MLP neurons of a small language model. Each row is named by its layer, matrix (gate and up: input weights; down: output weights) and neuron, and shows model dimensions 0-127. Each number is 500 + 25 x the weight over its row's rms, rounded and kept within 0 to 999. Numbers have three digits each. A neuron's up and down rows have the sign that makes its largest values positive.
Before each neuron's rows, "fires before" lists the tokens most often just after its 100 highest values on Wikipedia text that the model never trained on; "fires after" lists the tokens most often just before its 100 highest values on Wikipedia text that the model never trained on. A number after a token or word is its count.

fires before: "==" 34, "\n" 11, "The" 9, "===" 7, "In" 6
fires after: "\n" 82, "." 10, "==" 7
L5.gate27:503517484509505535475499491494501506470521530495480543537545485545515469478522499457506487501471461510478502494525544470450555483481480502486525473502480508489511498488484503488512555460494547529506491477515507491502519544503464475509499488492447525484504451478524484517508476548538483507513479522502482491530485479497460498513508447531486502511490503503485482492474502468522510495480
L5.up27:479498490488487493531476487533560501487506494474549487480498502484538534494557458515506493486495512552538481517478504496504497540507534478479472458495500511504533527514510537499484471522469508489472512545492483464509523534497463513476510517497538489532542489509511478512496500516528505495482490467507503501494502486502486461519506521498514511489509508500543530445542526510496425512457
L5.down27:548528453462489515520488480443479487528517451508462466507520481501476505540517484510512500470476524473493510521515467501536525488476530513502531455519516515499507448475537506492471507470463459465469491539468460508490450515462547476492522484499460543531474489510459450517523532460483500503483459451486502518519532504516506485524538502510509506475520493464506515508488484491551515496532

fires before: "==" 18, "\n" 16, "In" 7, " The" 5, "S" 4, "The" 4
fires after: "\n" 55, "s" 7
L4.gate212:502527537550476497472476525504499497522489478510519487497529486516498485545525462485456455474519533520496479482461499534501524508494511507500497473467434531501502474549459453460491504509509490490492482481522511507499484507484490523471536514503493492498492460509559467522486510465542500538517521540537521491528502513505526467493500511487522450504516478518477491430509509517528469493509
L4.up212:503521488486473505488495518561516495496445515500500503498503490491518542482539458489480494537524492513557461529521497533474482545521491482465520510470459516524462513500477488506502527496472504470496507444474509528494522514520470501480507538511550513490519509510476457513500511498526464542460495508493487498528467507537443501496497522553554464469505505525487509512500536503543515549536
L4.down212:503512491452474494488530476490465477522495459508492502550520513486507489474482471476508472544469492466528500504417453465517532471524520534507518516478500476499483539508527490502576479469528508495485492521526488493507512497489479483497495458506478469493554445510484521498465505484468508516492470509506536517475510490500523487471492498478477510529506488438483487506500511510490527521473

fires before: "\n" 85
fires after: "." 78, "===" 5, "\n" 5
L4.gate295:453525485537479541518463455493471503497504535505503540482494525495496450498497475524515513502532462514518478475536493517490484523481507553514514516517445451543506479525494509506480477495476475513542536515477537546459516508540472482498500495456521533485459517504466505525548472488506485526490526454519541489492502469503509468477510488545526468504469501463536507550504531488494506519521
L4.up295:514516529492498564492453474486462485523489457502556489543502488557568505544520509462503499461487503473495501520494541490492526515507500540530500521476505500479490493543505505509503502502497511506516467488558534508511536510479507475511500501491500468514484539478533494501487511504501483477536524499492527490497482495461504511496501504495501515501524462511552481522512525490509472546483
L4.down295:493497488510498490509546502488528493504486506505483536536512475515501525423537511503512485514502510520480492495517488484482524479480526492477491515527483513501499511484500478477479495484492492537481493482537513481452441510502515491485509490505521537557467489496512489490486508514471519493516518526493502549499495517501469535537474454562498516537541465580504513518508499508479486533504

fires before: "\n" 68, "The" 5, "J" 4, "M" 4, "A" 4
fires after: "." 68, "\n" 30
L4.gate211:486523499516496540486495485466493486511501523506516505487506506489500493488492456538467494451518497501505457478496543507511506539504475498494527490485503502504475498513485480485527454467491505495519512471517532490464511502461522489497447521525511543460516492521506527506491496464517507503485525481543510456525495497491454463461514515543537535448485530478476486480481558506482458486569
L4.up211:518485493492505497466479588478459488495500511499527513531494482529508443515531482484516510464481491563501494490527480538514505527525480501458501540503490536480462474531502505497502490447512480535488456530536514507518486499474521486546486516519512576560501474529489473495487521508482456506504524535504499508484507515496514513481486482500506501481444494475520500530512516521514469513524
L4.down211:552552478544496513493480476471492503478492555518501539517520510517506518487545477499528500479491450492529537515493477472469516493511479464525510490529518504511533552469485500499483475552474512515459505511478514472484540535493486502492443458524445531528485511533492496503510515527524496463530507513452538522470470469493518517496487490518500475469503526528512525467469483495491478538495

fires before: "==" 33, "The" 15, "In" 11, "H" 5, "A" 5, "S" 5
fires after: "\n" 99
L3.gate254:474508528459486525475518482478517516522459481507503501489478462491517505422497490515520494472546480502494505470499477521489502481475505507517512511477449504524527497472445498474460549462513507458463507490521540520486517457505474510502522487506541465501528519529520497479536513495479454488514555520511525470525463490499465519513516496495538538485509517474500526534472496492525466501512
L3.up254:491483493476436526492493517544509507502491512530499504509486523561492507479554453488549538483471520506499476475462527506482464502512488477523527478493497528504490482509484509522479489554460503493494512501498495512442457533465500472511541539505547529551552478478498500535496481496532537539504529520495524500525507519509507523510493528505472459513434483504527517464479493529460530497485
L3.down254:488558495530470510501480498530547518470512479475540539542489477499495533471515486456495516475528508560490539433479493542462502485526523503473497502519479506544453506533481491497493499512547476548520497503490510493499514499491464518468491504493534511510513533461510518493505431518520480501537533533545498511490492546525484512474491514522514452497512518535478520467479510518497482502481

fires before: "ro" 19, "way" 17, "ing" 10, "ed" 6, " " 4
fires after: " Ra" 53, "ra" 21, " " 6, " re" 4
L6.gate510:492507476471472501510522526425550476514485549451526494486508527531494505518498487457511499519489516513521512495530536531469489494522512477502533474492525523457536466450535517517515530493465483510505498462511472500499521504522478530481483512479500519503518489463521493534485487512472496516471528499481507536507522481512455519489486517523519496478465522551493518536510539511508499513498
L6.up510:478521449494496500482535496513464508521493524495531490537478525502474487519504496487515544498501461474475483514511496474497511510519549510475519492501483511519498475468499477474509468485484469527469467476528546518535462445533448494498455493461525503534496505514555460510512529477516518499476539470494501499500506470521515485500497491470486479493500440508525498502506516548534502531522
L6.down510:523525497523500499518495539557498503469501470503508500537481511516513520538525475533499512493470492453494484564438506499528526513469494524530527503508510502471459528456438499466499492486496465519461510533461438508539542454468483495516490497512516493501500488500481520556483504486480502483500521488510489536488539478483511496475487476486480536486476480497511561478551498479507489507470

fires before: "==" 25, "In" 12, "The" 9, "H" 7, "D" 6, "S" 6
fires after: "\n" 99
L4.gate273:484518534478433522490501473509533483523501456531568523554481494517523493446535496485512491497501467520499506490480480448455503571490511525490539451530423512501526522520490458531474522497474525447494522489501488490470481509512506505513512497504520505530498520503533494516498476451523493488516502477502508449510475553492493495492536538524513476468498475513514521465488501508490486497517
L4.up273:468515529501465528481509512521548507477522460506522512500524490491514477480507505500528533450480451492504474486469521515474491529515493504538525460492444501502478533479524496522479515490507457485518455522465513492436469488527509476516463488456527477502554497469516513515535490494519522537553508521520515478514440504514482468468517494510512482449479471523513526461490513547482461506502
L4.down273:534520517512502526522488482479500490476478505508499535532498496473522468388496505511502497491490491536515488514437500519516503555455520498514519484512484468529516548533470460524506460493530498471505475464498513502502475506503437497510518492484506487510530509466548507503462484496482518491514489497501488487512472507473480497496489520519506502493425498527499510493489509519535479547457

fires before: "==" 25, "In" 10, "The" 9, "===" 7, "H" 6, "A" 6
fires after: "\n" 100
L3.gate328:464469528468483547501518518508459484454478496493508509483513478498495457504509474541498454487483529495517497488535537513488499524495503509520474464462501539482496528517486482528503501499484527477511525484500468490477493535509476512521472517489471495529490504517534480488488495446503525535532461529485526490495517500523480464489541471480487491475450495476477484540457480550489507501502
L3.up328:475472502518422488520505509508519533496506478461494509500440512507520522497527516517480550497479507512517481447500494515492507563500581465506487480501454486468536505515469468518521516512481517508513506504505485490483476459507497482495500486518496511527461482492515463524521450499473539468481548494496479502538476528476478509528459512489470505484504518561526456488478453506478503495494
L3.down328:521496505547471521520480475497523553505530502494494499516452511487515476436562479532515511522507492492532529492499513522525456531511514496519535529522452501475512512510450503486512486477456486525515491487506503490474504476525473500456492495491493494527498532486523513546529518509530493531472497465489519518526492485495478492501480516500467502498478503502540518507495523463506499472513

fires before: "\n" 55, "==" 22, "The" 7
fires after: "." 42, "\n" 39, "==" 9, "===" 5
L3.gate373:484519514507469537472498513496466514496510495548486469569491493542520504473519462515506480546552508497520480468547529530460501538484501487493524490538497522485541511510466516494497535528472479500449525552514517499470491507530488502495498500509494539521537501469476508479544523499553501554506477495506501478491537491498449534513488508486527489466449475458508524481480513496494473475504
L3.up373:526477496534532523516511486528471492533515515510531535454507495505509492484509488514518521451489516450476450477501528499488542492503455505551474488536531498491504506571494507523520513486518522481534533502515528527486514499507482478496494528499523521561468469500536471509468489493527480512498480481488526501493477480491483567471454504512522491489455507512480484512482510485441472481489
L3.down373:554504500526508524494529514520523479484501520494493533511508464546505497489466469494558508493541477515507479434497493518454531528532522511501503471490493505511511514537510505556489499513483472499499527499463496446475506496519466478499470484486497502517512530501495522503537533484532521497487506503487535508491536524490465548532498501525492521461454546540495507467465491534486451511523

fires before: "ro" 23, "d" 16, "way" 15, "o" 6, "cle" 4
fires after: " Ra" 43, "ra" 13, "i" 11, "e" 5
L5.gate9:541497490510474476500510499454483558464464472493510490537501443528495510478511456464482473538494491492475508513501523499454492494524498484566524490477477517519477514512505476541523498533477461533481465473493493497479553495478510514523490539468551504523480512463474486496479532494522494505490502460469457506519534529525513481467481527487501491516482554496518556490499491513489520443490
L5.up9:517518505472491490489551502501530525494454483496520499447477444500479516492541496516493522542451496489519472501529499487501463500552495535503522521479496456495502488541475476520483518507498495553503478513450512509532506478529532529491478487492496555525443436519509504474501521502454471548506495551489522540497522550508487496532448506489493533537470503491495502542451482528522466484501
L5.down9:464495475466466502442528505519504482483519481531513486549495486494537495517478477492461513456466539447519491499475504518475461519532491506506501439470529482544515469472499510495535507480502478517463498493489519511502490541483490521499506538490516471482495497489520482506519477516504532522484519470527511464505503522496445516490457499557517482486528454536480498504490526502499505497541

fires before: "\n" 66, " −" 9, " " 8
fires after: " " 46, "%" 12, "Q" 7, "\"" 4
L7.gate366:483475488483518491496534518481504446472485522468491443485541541536502502484516520499521498480485508512526491490481546516495540521495521504508518494529446531466503512470502466495515496497507539513502536474544483492536506489476533498533481489467497474490500493545513508484498492453473479540531511516492510537527502480492473485498525466518494494543467468442523533551496509540515512466484
L7.up366:512501510492468470507471502524476500508495500470470492473498502503545453446477488458517552527502492547539475507485510549506481494505503477497516538474482487490519495502479448489495487480503491525543447474512511515508436475476485511545507465459503543474504505548536490482516488469474505494489501536493469482485489520508474496521545520513512508544528459492479501489469545476540514460462
L7.down366:473477483529460519525503514465521470517522508489509492524456497484531503417462484478516477511508468483537451528464493533462535497514498518506499521498515457548490543507483517504427497510518501483489505437506540536530464463531482497472509507493499522494499480486476498474480527429518520515488508501553513496476516467476474491476513478478463495505514493541489493482492513488479501505521

fires before: "o" 14, "ed" 12, "n" 11, "ent" 6, "ice" 6, "ke" 6
fires after: " T" 35, "t" 16, "re" 15, "d" 7, "T" 5, " under" 4
L5.gate311:485488502463485495489523495494501530464512494489487505457512546522494483495444518494552508488484457482501499498480540502481479495480484571475482480485491510542495532496525471459523487506490478533479539500557518461460503504514509478497502461506531493543528459477448498469494539487501490515499534488552501533528486509525494497495481505494490476486525479515520489527492470467504508501477
L5.up311:516519500526507517506497503505497509486457517501493559490495518520528487516501510494488531479471409495479476524525501478488461456456508451495493461507501489478433558499557516512532502486458545521513518480493501480508517561528545504512464479511508487465474533497485512485545521525500504519513507501543482467543499535506504510517513506496508529530480508500466491501533474493491502494495
L5.down311:501493467522500523482499511538543506511480490472540521530482502539518482592512500524479519490470506474480520506518489482508502512468505485502519460488510523458499489500488503441491531500475495488484459499478483506475522509478517509500490495485523555505516550471465519499488517463506467539490511482516534476465483562503474498520485521491514515481499507526529537461484490486464522506480

fires before: "==" 24, "In" 10, "The" 10, "H" 7, "A" 7, "D" 6
fires after: "\n" 99
L5.gate86:470503506482476543497489476524520490473538537498515514510493489494516511503507483458540527487515465538506511516476485482460488509502506522487493479457447497487515483478503477529513495446543494450515494476489487511498485476479415498484515515460522511518520517449577535541512522505478496488525489571517468505529474485506548496506509493522482446483518495480526510484537532531535473498484
L5.up86:520492516510476511452511490536509503546496446492541523510485533525520491500506497498519498497474458515532518482509554505476469557483508510497476448538460512517479549452502499527528523524482511529511521515538494544505523491520509489472514472504494516514520549481495429492512481470533524506486506505491541515474499532462455480471517522486497493443505496514487535466489499475500481539531
L5.down86:484432491481551503455506534499483496501499500487478494470512491492510533566484518479487523512498506480470520497521481459525489473540489485508493487462545528494500498441507531489488469544477525518471476527505500514541515513473527518517493485488500532489480509516467504505470492488508485506493511448509479485482507499474523521469522448478462516537553500461466496528491497503516537461499